config.toml
num_hidden_layers = 12
num_attention_heads = 4
num_key_value_heads = 4
vocab_size = 4096
positions = "learned"
bias = "all"
parallel_block = false
init_std_down = 0.0548
beta1 = 0.9
max_grad_norm = 0.5
decay_shape = "exp"
doc_mask = true
dataset = "wikipedia_en"
MLP neurons of a small language model. Each row is named by its layer, matrix (up: input weights) and neuron, and shows model dimensions 48-143. Each number is 500 + 40 x the weight over its row's rms, rounded and kept within 0 to 999. Numbers have three digits each.
After each neuron's rows, "fires on" lists the tokens most often at its 100 highest values on Wikipedia text that the model never trained on.

L2.up254:498424488570496453517478502503528445535496461557457507498485505475592434505507482640484537488496462510537521477498452530476458483459484505509533504531445472485502535561605463468513499514504507493577478477516557546447514544503472521496508496486461511476540479531538550530526525559616486442
fires on: ":", ".", "in", ": ", "\n"

L2.up898:485518490510455490530523517521517515449503511536513489492461461431562501522470461594452514478551457507489475500579512448478511421521453518566522473479552534527481501554486445492492431490588454462454494469508534603569487442519514477469500551503490497531445512526467531467390565492588540436
fires on: "\" (", "\".", ").", "s (", "ers."

L5.up1138:567534524481436434493463499485535501491366553510550499453445504476524389475543449559459502477473550544547507458507401482444463481542476488488507520471497538551523499576506461599534524539513527474453481502466531564501523569506497529513516512543481506563502552530521512502517507531455485470
fires on: " at", " w", "...", " W", " off", "aw"

L6.up1120:551492553536500531552558578472483469459459539567542510478474531513497444483573416488459516541451555539552469532497425482537419501553432443494449482541473487581464556474537548488515511477572506505520513548492512504530439462494513474483519549427484495565482492484491521546538507536572540451
fires on: " a", "),", " –", "-", " |", " of"

L9.up480:531485460513470507462526547449502475571524553496568535464482519445522594503504441471469543460511541560483500541497563499480478581550420485493477477532494534446532496473511525476515408531562411486489522552482535500622453567517435474540529527541528512527543451571537523553474570481464464483
fires on: "\n\n", "\n", " reg", " ", " Sec", "- P"

L6.up298:506487489507501426527480542494538447585525492485506501525488478495424524541440501530549495466433489519502533551430404554536478493457513529474527497523505565487532446545477488588543535535453515515438537526499503528469505507470443577542496458474468459558445493491480487484449532517493576526
fires on: " At", " open", " after", " gave", " direct", " make"

L2.up870:453500498556505526489521602524485464521534515480482514453517590499566464489535504487473455491472460553502460526512533544503473508502431468517511486506528498536526519472525460486489451492468443479497471490492491578553520486526374473463518489506540495418544526501536586601478534556530467506
fires on: ".", " more than", "ation", "34", " code", " zone"

L9.up1130:536493479558534419507458538602562452552481531438513606524494537514505519510569449483449483464501513546553471489482433490478474516506421541433452396510448529502499492494522474557477478503430505544494530453487513526515533498453386428512502521427563482506435458551427539554529488547536456530
fires on: " S", ", S", ": S", " of S", " | S"

L9.up349:544537507476472428570476534603510500567470481517524554478486452497452466533482476563518502514506552576478553549607463480548553491607418572567466503457507482584500480491514510456513505507470416440510468487530453526536482544538514506441487498521470531583419522534543535510490460457455466536
fires on: "\n", " W", " k", "W"

L8.up525:515530500529495506457542460541502501486524555524578559516450515483487518531509518472454517517427496499527556577497537548440471542490399427514495479548514524599447523550477509466429560444532577399450558493474596550563515476568499460446578491418497506520508442512418547532505574514469507537
fires on: "1", "==", " |", "2", " =="

L8.up648:557546555515518498562551420512530451495550437532442510556472575569459460500513489534525504509569502462527475489483530476506473482471461521462589500492477473505459423524474478496451482514507472519529548501535509450457508471524515606542479538516538480511482474498527484487474473493454528431
fires on: "ic", "it", "et", "an", "im", "ir"

L6.up848:542483469483535450486502495500551476490556515530507524468487540460527561570544536552520485528568505521579473475518419503576419592421546431476470499534481496565540503494531523546514479458554486502580419588472497551525480490515414507502516502454580521428477459517448546566481517532531565540
fires on: " had", " have", " sc", " % |", " |", "St"

L8.up198:481463489473485461498443400566594471507514580470529575547468469523544520476490486535510414591505532567498537461509518505486494518496518528476489523461508526530515518485546399461495485433494470497505483492461559590514436538465477455534523501434422541432493482525470462475506474506458460546
fires on: "|", ":", " |", "al", " is a"

L9.up357:525521442550457519506521528532486457565459501494536530435508567549455496444504516503521524524556557481537479526545486516502509393548502565484535513512478533544566467476546501448567562538476551498461531570532513547503534573504549459537509514529491520500484534537443497531517501549500486497
fires on: "ir", "ess", "st", " Dr", " tr", "f"

L5.up137:507513535581506520513424471532508438503444481480487562503448558568451478506499502535440460589437468502558469415560515492492517483484468527543509527584459522495461494571580486537501498445505543463457460535478537530481499506552456557525496518432470459474410522452434505467502559640500518479
fires on: ".", ",", " h"

L5.up924:481446520486507491538474485545475494511459505434535521469479494488471563471536493468515429514435515567502441560515494522471446420536471496546481416547470514493454515494577492461448418487482486515554476544471468468546489558553536475449509491463564462460469508445441530506458490547532405494
fires on: "a.", "a,", " (H", "i.", " (J", " between"

L6.up845:476540548531495548527566525488506456583538486516440492459490514508553546555491473515500538525535592465514538573517427468455440518531472453525454494579514562558588481488460510544496480456446506464610512506484479501550474522500498464461437483480481581502470515547407535514428502486462454573
fires on: "u", " can", "an", ",", " c", " Gu"

L5.up427:444480450470463521536461482496502465469472548514524505441495485521501470475491510545557468557480528536530455554484482516507465488540439429484469479490488478608464447526511478532488530485498453487495487501511540492555476542526474471545541516447575462554493454510470507473460548502604435419
fires on: ".", "\n", "a.", "s."

L9.up694:524488519476526510466535508531499520514533475382531512505478447499419561494552501542403500566465472533496486518524525525520538465504422517448545534526493511501451517543479460435547577416434477458512459535521432497471478527433526524460521452464572500551519468469573489496517493521511490531
fires on: " V", "ary", "oc", " the"

L5.up606:472462452569408473482427555470529448555473530467535576409521483508522561559490475477451471413529487479511566496559485463565545521492389469495493482507492484538574589516489465477482503549520449469439494487504430471575416496529556477519589547509496496498525545497438507445480472506440505433
fires on: " (", "\n", "-", "- •", "- P"

L6.up561:511498533486469484513463539555508498511492467503553518481521494486481515439493463543551525483506509485505525506515487504445538472459471543499510499512487512492506506571460478439544482611525475541554503531513483444513482552464513464464537601482493471504468531480554547552461418508448500483
fires on: " in", " ", "il", "f", "n"

L6.up536:442496583520521457526478497506491480568462518439492519433555532503527486539470529474506414545520514530444532507435487481580489498575493563440504464534475455504553495471560485478553458465514466488440494526496501557532489403541473508498520491513499489512462552448473576572558442480486467559
fires on: " She", "==", "he", "\n", "===", "==E"

L5.up829:510427533490544505521508482469547539515500540455551465520570513476538459539608578526525548519478513549510504655599479487511429525483476516440509510517477489561500468475548428501570494504507535441488474466480489521506544477519513516447511566461434514520487504513515555520526468464438512443
fires on: "-", "=", " Preceded", " –"

L8.up597:474569504509541471560460399565439541513523534490494513462467455444554455466537461534545477513503474499502430530464462475537503501499492452473578507483482515583528535590548495542491587441537476471508488496487458577486545520484490466485501528589476484565476484532445486475509479489442500541
fires on: "or", "er", "ar", "ur", "om", "h"

L2.up979:465571534562493476456504429515565463488513480478489457587472559467431423466545479538520515458463550526434536450517472572461480509457455507484503495551445509517498499545483508480477544535580442425480490499532493514506580583491553465458498526464536450453531491489505480505449520477414533498
fires on: " Con", " Al", " pre", "- In", " al", " ag"

L9.up674:532559505556490431448518405504495539514507617504509583475518540513612467462489501496464447552472488469513522548490503475547568499485470538454480496517472422469482563554479467457466517496563600428490466505509528530566523496446473526449469492478477587466543487522498502473493462546514538554
fires on: ".", ",", "%", " goals", " f", " w"

L5.up515:519552556570470451564434493442497440523448479479455529477473523468502432483492510522485478569440523490483443512532454504534518489457538494462562487513520472514486578544538570566491542505419498500486516537550537583463492553488552503519521528453533508507460413440464524454446529577465559438
fires on: " p", " m", " o", " long", " c", " h"

L5.up839:510512478473457426510526506540524482488442491536551484557517425451503502478500442556570501483478568493428553442518472466494443560539452461547447435491515496523433485521474419485478572449538541452488503426482510562569509520551517484455492438488521490505435568483512504520524495467555515529
fires on: " w", " | W", " |", " W", "\n", " August "

L6.up790:551497481499504478471406513511536570487432499452521500471482454401487503546523521575442502528497525470516488586572444498497475495513487480508460522502451521493472524514487457596456464448521462464459499556439505568466498476531532532517539505485485491563478454475486483510488523531638515449
fires on: "),", ").", "\".", "\","

L2.up1108:521443432541510510581453501512501497504435496543573505474430468471544395431549563488470476475548556493467494541463528499490443474584431468561436477416453441526509525530558491504471451499477517547447505450532504490538464577549470444516487471502473482527493497524489532490466528535469513514
fires on: "\n", "e.", "a.", "| ", "y.", "."

L8.up891:536521466542516544506475473452516507522429526433450550507464464443472436482486501536483578574453504520485492426535489442538463486497476426436534427536457482520476503540591514493545531444528500463499437492523545446527510491496410487512498481529522550505527511504509547528488548563524474521
fires on: "s", " s", "es", " Dev", "re", "ers"

L8.up40:491498484560589513477499509552513577490531531496535541531504467462549539474575398567414554523564514475489490485451466524613494489487469448489470461497459469601562608490534522468452513475506499472531528537519537514521576531485534416494519404484536495526465485503521507529446431525510497449
fires on: " b", "m", " f", "n", " c"

L6.up168:504505578541507503448525496534510520570508440554491511496510567410478557545496568541520541437507515467522457511477515442480503491462481488539509541487430492504535492479576499513605526467539508468516441539503540536498493502475535520549488510475531540493584451486541539524465454502468474573
fires on: " own", " ob", " ass", " cap", " app", " design"

L9.up813:534593554596485554577493495493499510560544487460594550513508461492474491490599482500526555495472562508547488542489524481554543522492483500485486469545500479522507502512525464467516462492436513460488565525555561557491527530495477499527549523443516489535496536494535460498495453511489520564
fires on: " dec", "- ", " R", " Dec", " repl"

L2.up165:499484523549515467389521413467504455438550462508528512512480490469524486489500518502480509500565564504452525537516394485515436518522391596505504468506491558545577481544532493497497485478435469536469488509480569521538508537525575550466496535464473570457527461494452528519411543541580476440
fires on: "\n\n", "\n", " season", " signed", " team", " contract"

L2.up876:470528450536457488541487533502522459530557471519569537523428539414491451513483520545425456475531523518498523563463535484521430484518410557481515461486405532516524534474479455542493580480581538560416489465516495542553561495566510532430489445446467523551508497480481570532442522481534511496
fires on: "\n", " to the", "|  |"

L6.up932:501577495588530461495542557512493404466483552491583547507431505450518522484462505494423458471478477474506485499439480472535459509547494494550487499448451548534536450566488565480511564494537502472470526478513575522551583539492504546481517480468502395504520439453516471550507532580503466513
fires on: " ", " | ", "1", "2"

L2.up577:446486557473476459464473502503484528491474465494554521495473517466513510528542502447478570533499503596553467616460483556458460616502437455504517500569488544518513451566536498520474530487526509541517495516532441505504543440469583515561497532467510511510417568518555548559578458528462432543
fires on: " de", " Sant", " of", " appointed", "|", " died"

L8.up689:579528479458446482565453497503528561531506500474550549471428474518509555522602445563486540515465551438528446553482388493583506495506444505428539471502457467558513545525511480487434451469517572512522479501495512476488558537492441466472469467505586525564529513576452537508468492590478541529
fires on: " b", " at", " B", " of B", " in B", " of"

L9.up699:533536522500482493436520520551433455549506561487585491503530504415595496490572539531465503475410485459557482484524503443510507494622526458542546525488448501541430510505521482460482476405453521520492551475442558510559477597563518610497539480538524512561463466507491491516493468463547447448
fires on: " by", "ations", " up", "==", "ings", "ation"

L6.up482:459610526485526515482454480535501444500531500489492527503434515572473453450501505530522508582483488516453502390457414522537538521466514461544500467539467443519488442527535468493556547418499467480461505489488577559424535477524505512418407446459520494562459457458459526519443484572505525495
fires on: ",", " and", " did not", " to"

L2.up1201:574427590458507433515586500519538478503503464460499483469525480513466556525540517510483580437558541537509466491520528515491576497458467455474529500520411514493591577501508551499517496473474452466413558513547451500508568521470578471474525518539531479534478572509521505557494478440514401531
fires on: " or", "il", " l", " aff", "astern", " served"

L5.up626:469517493564575494548472437508524513560475446514543504521514404532501463485515439551539508636513525532513552501510501537478446476584496452535457467500551537465437483507510513546519418446536529477499394469582519472494512517499477490551614509471447531547476569518580533563511473516500492516
fires on: "y", ".", "a", "ay", " Y"

L5.up901:551452527555466518514467494492517491537484501530525560500532483461448532496512492556484525538482499608504523471509545544498528418519408533456460482484486489517510428485565502465522496528527531461452504503542543501484459573453486543546468525468481499552538426511506498537575537567454570464
fires on: " s", ".", " res", " per", " Res", ", s"

L2.up689:510546543491521483485552473536548463531529475528481501509443558518467518565524537475529437481498503574592477473500456483435554534422480543515526472435503487464473554537467540520525455521470514556479511477457464550504515436520535527468537582500523488509412445479467492525487447511462402474
fires on: " American", " Roman", " French", " Music", " United States", " UK"

L2.up537:556428516472482489483391494505429532439489530442510546519486575487572504532514494514520465410539580569525510525483478471467460536461490480471471537512482479570586549496490528498513512564522594484547484506545486517459549606521508512497521490512525471513530510404435498532464525474482524515
fires on: " time", " average", "side", " of which", " World War"

L6.up1202:558435527531521512489454530432555472506563534420582471482427519455557527513490553511500554553450553550569496531496441530517436551568438527486514460574513530488451525496509439553465552458453553490453509490495509487430561514515430523547498480484517562486464465496562508568445514481526497495
fires on: "ted", "ized", " over", "ished", "ied", "ated"

L6.up439:530508519506493486468544468493450465575490535440520528511487517576461546471566549473503503516447541483535447549468523488491585482518455456522562468491485460468552455522473493490562521451456438502421502480476482533445455413489482525439517504517537474546504501420498490495508510506471469562
fires on: " L", " | L", ", L", " of L", ": L"

L5.up1050:585481462505504461606525482490537511554460569533532564491504504491528536484435509502490527521435502477538486561486466479523440510436463462477474461526491528558416585574453524540508489475511517438489499488477495508465548581468492450473476502516486520501540495492489495437496517546507538533
fires on: " B", "R", "B", " R", "==B", " in B"

L5.up1019:503495574471536502456532526516508507480517493442565537521475495487564483492550481554465531567416554492495512558464474422553496467509469477481468457550515524506528505518542444424474442469530583442524509469480494566477497558458481420524525530450484502517542542485524488429531468474506493538
fires on: ")", " the", "\n\n", "-"

L2.up244:500547488538499451562494575577449475580543490484551539456520397515482478493521503494530507548470500461483507506448508502445516466492483432520450470493516555566527430529496488555503499431444460488490502465536444494467493474486536505443582469502561518532462555488530502500563477491454523541
fires on: " L", " | L"

L9.up787:546484511496429519497516516510493419591473518467459551474582544449457528450557516518439462586426523555465483490440483504496550461466511531490498540486477446476495511560498566419489431501549570436461518547483544539500493534476476497543466515462525486530515475531498552440435437493415477424
fires on: " s", " p", " res", " Res", "cl", " cl"

L9.up924:604599523558495551598562440524568422495517511503436494536455547434516504494476551532482558516516543489487545487498401484499450477498486487498520469585461533540476555539479473411436532505437446510539504508506500525463441499500505536490568490494575521527483455509501483559464443488546527484
fires on: "ic", "or", "ight", "ist", "et", "id"

L5.up904:562471484528432479557463565560565393532473476525616507526548538510519474515592481543489542463436510491564530516459527487504421489511446470500434531509487497490481485466501412510496539555491554518593485487484448582506479440571476489441480554456475559511447543432541583521522484500442540478
fires on: ":", "′", "|", " Preceded", "- •", "°"

L8.up1092:462444464485558473548514528500538525528513470522488510430414453540449504547546491585530514454451514512469442463501590520530486485499449417426514416499454474544513478530498484511509591422514476473485523524522450519539492568484458487562498579455547533513505475458538508493514500404508524442
fires on: "ec", " Ch", ", ", "oc", "an"

L9.up179:499504597512500505572581465496473442500503449510399519434500519432538455514465546483446498437498541451531540525447508463474487505481481490432506510492495480492491494483456522523469457584493556477479471458499489528491531506512492513534463556520476483496527505442542603524517438521481540488
fires on: " ex", "om", "ak", "9", "x", " add"

L6.up224:505536517510408502477427605490516474432540486431493507478517482550514505512492508596485535525477526479522537504481445514522505508456459578471483359514525526509530477524511531449530533514418554514517451519538473546493485486471493479470469524500502535516500480440511484553452510491495499527
fires on: "ou", "u", " Ar", "in", "j", "ar"

L5.up441:445485569530494491513510433501488436516509489516457564564451498491443516457477533510466486466476545508469489595454405444421471508477562449455521549514452504512504461568489569521543526482533513482423577558507515479542561575486509471485488541463516469510490428530466426496468508557551439548
fires on: " | ", " (", "1", "–", ".", "0"

L2.up314:592512526496469476524524502557520476548482480486485530463495457534491569472500458513530456477505431478498539548457522487568415526491483442481424453452458485581443464519545515568458558504439450446461489474582524578465570496541573476497546487439486485486447544576564498421448518501511485512
fires on: " Air", " air", " River", " fl", " fac"

L8.up395:523540519572496491514567462509528433570572485460474566556507542546505549471463493531482547514471536480477529470450441503537462509498446544503515500531506479450517495531473594499483463421479506516613485586586528498497509524475404505422537548417456486543436532553515486554477437474484545565
fires on: ",", "an", "re", "t"

L5.up338:450394448481500504555471536468558460484488512548444504475471557512524435489480533496553501448474494550483550576453545528553478453573457497487511469474462475555471535582557456470473484516530524519450483432525490523551535490535613535495553503505489544464554507554513521475545589478568481533
fires on: ".", "r.", "\n"

L5.up187:615478511516530448508381537497550555531539422391512515472537560486480518541533554496501508498468528542515468515477504492537453468513430484505516483524536490527491512457448505534454511513481506468567467527471484558553478485443437436533521603430481531515483539489554470494515469496429519496
fires on: " |", "|", "- •", "1"

L6.up888:543575411463474515445531457564534490479574507479529520459515453568505483408492453506459554508460573522552494517562490523543486486472469552481490446426485429556504533528544462495556482483518541438445532494489503513454540548576413460486514447495496551556464556501547525450494460538503491469
fires on: " N", " was", " D", ", was", " f", " I"

L2.up247:469472545575549512486443489475446463417504526551493517554514433505502461495514541520544470554402510487430501541580491460481486552516487465493431471464468554488478444543456454526469494510466559411546507516494544505450491520511510474490636602548520472509485528475437504553485497562549457471
fires on: " ", " | ", " were ", "N ", " |  | "

L6.up1097:472536608548534451506512483514481486550427494429460525549564477524508460507501484507515478486481547527544507471526538467512524499467450551443438418500500471525558482485498533494498478521431435505506518531544536528569469460525555572500517497489532519571509504500468535438487585526508494545
fires on: " most", " more", " high", " opp"

L5.up1087:485526543534465502543426524535492395442501492466539517449481483519602540514532466511489513543417503531482489483523439506511438533471514404431521448535507495528480417549530452554464507431549537448503420560444455580408516520429438452468526588454479497534514543485454583516459473541470515415
fires on: " | ", "-", ",", " |", ":", "s | "

L2.up749:475447512526458473497505492469458482471528560462528440488517498474525532464521558470448505491493469518495433526501471484462481471504439424525567472489503474526452514481563549455503477520450502517516468494507536563454517543471476482495536528561493564524496515537483555533461518513599499472
fires on: "ation", "ions"

L9.up1185:504487523494452437515464529531514516472450593489563615419581484536538554515500473485509443519472537423474470563482494503536481544511402464477473463511490491571527491579506487606521547521550458449473537506542456529462494480522468491512482462455571510489441488471498443469536475528455467536
fires on: "F", " W", " \"", " L", " F"

L8.up992:576528509528438512513451459543518503495550496495548507523513516440524514543525507561455395503479515522552474484565552444452530441515475495453524484539471500538525492532540495467534479486524489496496473521493477509539502495503502574535481453481520410592421524547501516489518539572506541450
fires on: "==", ".", "e", "}", "ple", "/"

L9.up1004:507437529534510486495548499589549461540492514431467562503512521521490532403564483494463506538536456529499456482538526456573590480442450545426485484493514519517430464522565504447544581395549499511495474517508503471530504464513413563483571484456487508450479485495551568528479474573552527475
fires on: " Se", " s", " Re", "re", "- S"

L2.up1158:500453458506461494450586535455560396505499559545521489485512454474558486542525466461489523522490547463428539482526555502567400540529506568483471467510492543534524533516417452527467518479487529459607522517490456548481484506475516525545574486467513550491547534499578511549459490498548514419
fires on: "\n", "1", "2", " ", "0", " May "

L5.up939:435526562563390438570541543488548464485509519496516562507472553498597403536576591508503485455433554473504537528506510524553485471531444512500463488505467477485466496503518414403534480530559532499516555507473481586515489454504492551561523474428484508490542546507522510443466475479487540537
fires on: "=", "\n\n", " ", ":", "The", " the"

L8.up1217:565549534504493474472495507458546493561460470508498594476484539449533521510625477504576532569480507486514483436528459450496473504455440511455505521509477463478506507527475419544454497519548486433558513520480481543532479526524424434472546535423491468485511478472489506523534489486448476526
fires on: "|", ";", "- •", " ", "  -", " an"

L8.up374:500452549489476553516493480527519475500431520507540494471489497463474457468543510509500492525505533530510484554516501527490385522508457557490431492541466440540449527541521482547522545524499520510480392516480453539428489427539498509485457542395504556515451542544466566556516509520509500483
fires on: " |", ":", " of", "|", "-"

L8.up1033:581546530526552476511447486506473507527435547497503540450505493463465431440491435525514551572529449504494465490462539511520503499499452492411533436535467485508540469555527535474502501530536486521577461531564458524546523505517521568470502456497472563500499460518408484506509465493561534542
fires on: "or", ".", "er", "is", "r.", "r"

L6.up641:489521551497568487468488493516513501505548461492474471446413528554490431494533484530509502492471473507556451597541521557584489459443465446448520526463455421520509471506491549463464486435529547507534503478531512552459505479516455512492504523520439589514488497464503495577483502551505469507
fires on: "ant", "ent", " Dr", "cent", "ants"

L6.up1162:516465510494462407558550466470477537524475492562537504506441481507574518458537498493404498537459488500420506503484474497549487456528434498483382461504448457555539487462516504482529532507508518510518541479524571524552467552549470486525463536532544538523495509531481532514495517564500562497
fires on: " S", " M", " B", " N", " re", " R"

L2.up726:456529457433475446547505516481559459454543490533484484490473496478522424569531528491527543459460520505518508480514470444583426471536511498437493418501495525506533510517484523523529498459553410438494476534552566541533457439428541571560600553433514514506474512441581508487498551535562481532
fires on: "\n", "i", " ", "a", "in", ": "

L5.up368:504434500506450486525524498486516487534489553557509505485523454498548479495528509474497429476561503543471456529587523547520510554530412519526534472492432462521500485467552410542524522470534505466450444584514449515560485471524516585533561492470536485529626530485522502495551575422568562511
fires on: "\n", "\n\n", "|", "s |", " May ", " January "

L5.up380:502517502507509531505468518530566434506514513445524562555450532495511483449486464485466504578444548545541454498532473531473450599505489442509532505495512503502515484551525474570504524444547481450454487495486578455457557429433467499488581616515499489504519496532485489521532547589464496435
fires on: " | ", "6", "28", "7", "9"

L6.up583:596430493533454453506568498510528389545450525489551501506523529536495535520540526509497467507496495539482508529461492466518471484532494534495452438532460463481503466526541401477498523519535524473492432523479515531470478490451503508438481460467475617492496497551541516513495575469458452519
fires on: "|", " of", " First", " of the"

L6.up22:507498492496508444541557431525619515511499577541545546520494517523571549528542486521597442497490500500481505494511454486471480548535533513503492476484434548531559534474480486516494560489535466456509562508523479448485571507429450490474481477597580503496546507532504428532495480451488434516
fires on: " Ar", " sp", " ar", " April ", " August ", " Pl"

L8.up615:492490467466510464506572555517500457524513508466488475463476486521552484521594502592510450472518494521510528465429493455508527495527502503541447464490504534575512489487567573499532559481460457490490562467549580558518537551541471535613491544527495525558566502547511483585478509486550449388
fires on: " a", "s", "iz", "ed a", " design"

L2.up278:505512467581487464558515477480505484491502542594560523484539438539537493483505436491418454477461439508461476496460493478534538449551420492509475454516487485544426487569511499512479501425532465473544407435524606539565526537448503516457480506518542510499446501455546485589476531534561534571
fires on: "S", " R", " S", "R", " r"

L9.up931:495500485561483436429457521482541494544504497522481528520478509468503469524472503506440498546521504525488505491554388480532482502498440515510543434540445542489511425469555471453499520443429491484464518444488568550530427504586514499472490495416482567496415479476523522529490426480560523450
fires on: "\n", " re"

L8.up763:473554559541495488484438512551516451496573565515562570523484529538472487429512537431472446551482456494523491484567481498452444468472434414506519516555491533488505523573413382504451486471522566462462483573570491533481531477490492498510545567520498522528511520478500478513461491479540483427
fires on: " (", " | "

L5.up1044:522514443523499487515532511493442459491506547433585558535523538533523508484517519471453500502472564570507492479511517524521470500505416495450512555540538440510463550478482419475497452490476427412470504491519457566500493469558484523562485522456430470554551458532482518582515442471430443484
fires on: "-", " | ", ",", "\n\n", " Preceded"

L6.up564:533545526492491505523519481533445441462476492527548494458494476454524473461462422535534501441478506532522488501522439479528433488541463432491443473471484535544539507497464538534527488462566403509512485556530589492534500540470537487513470523524610503517533579528498501393508559551514517470
fires on: "us", "ens", "é", "S"

L9.up928:420496561510490489482518486539526550500487488463597563468432463424543541499525513514480520552522530446538502544501456480516487528446462440426464469539455462508442516536432493540442596478489521463575411499510510507499410477494496519526531482488459541506419462487502504457473488501534484518
fires on: " d", " c", " de", " w"

L5.up914:454449517473477486523407541453489513499476481496474510488468502444492474536457449539446478526526521558499513517503532478518502508436521477550476454532485453516493395494526483480517521496511443497452443473518547500482534478454491430513505529528521482481419526451563538485492511522483477468
fires on: ")", " ", "'s", " L", "\n"

L6.up93:530527520555527423489532576479552466469529495490526490513408498520511562492478466488493521576466470520544470494513414497492466542512520502496458408540520466534414556490475521500474494553489557510506487559492539521420568474467463473537515539501477501501509468466495431538485443500597510521
fires on: "ated", "ed", "ted", "ized", "ired"

L9.up379:464506549559478499441510491490511523552475499491547536523432497428481516453436521534548517564519521492557498508476441514515533480509445494508554537586437563448549493559503472473506552426474468493531532531502456515451461502466503525477560422522533436481520488575442488433492458459561497505
fires on: " K", "ö", " av", "und", "K"

L9.up1108:505537437590441436458493470504503431576518542484577598414589530496522530527537452472503501535474447541508446529475446443482428475419446472482524469572480444489392461576533502535464536505546518463415531516511505539542433592479396469481507522548483499563504552513491468509508507535495470489
fires on: " R", "Th", " rest", "pr", " ret", " W"

L6.up1026:560520462510455536529481470438584509553587517481522491473538446483570549439450508549499500548509514612519449532505498489474481536569491432520486545440450509550527482496464503535550457534496471511501474513540522501487427479521477484485454468437536517552472489361493468527521510535442542485
fires on: " United States", "U", "°", " Republic", " inc", "==C"

L6.up901:557454506516488515495464480491573493502490558462573545506531546511540503522501518541461514546395487528498447518489497513460444498470500462474564533509496455592552552481536488559543497422554482397462526541463498496556472408527447478481466568502431479478473444507542503517494455498415566451
fires on: ",", " -", " –", "-"

L2.up983:502485497517489470486497453490568451528458513425583565458527514554552494471549505510537475549515553521490523501527464508506470501492439433485474499482493484455461510482560429456602514501479490428559487501509574521493500569567558460476535522498429435449473613509547539516439480533497477460
fires on: " |", ":", "==S"

L6.up1168:522492553539526462564543476516537459519451473487601513528539519463556452522561477541529475495467511499479532514475477508505511512493424440454401493488531492542516454466491517463494475507524443507485526529479596549527472504489437428561445514455552510553416501456436539645510539447496540508
fires on: " on ", ", S", ", M", " of S", "a and", " from "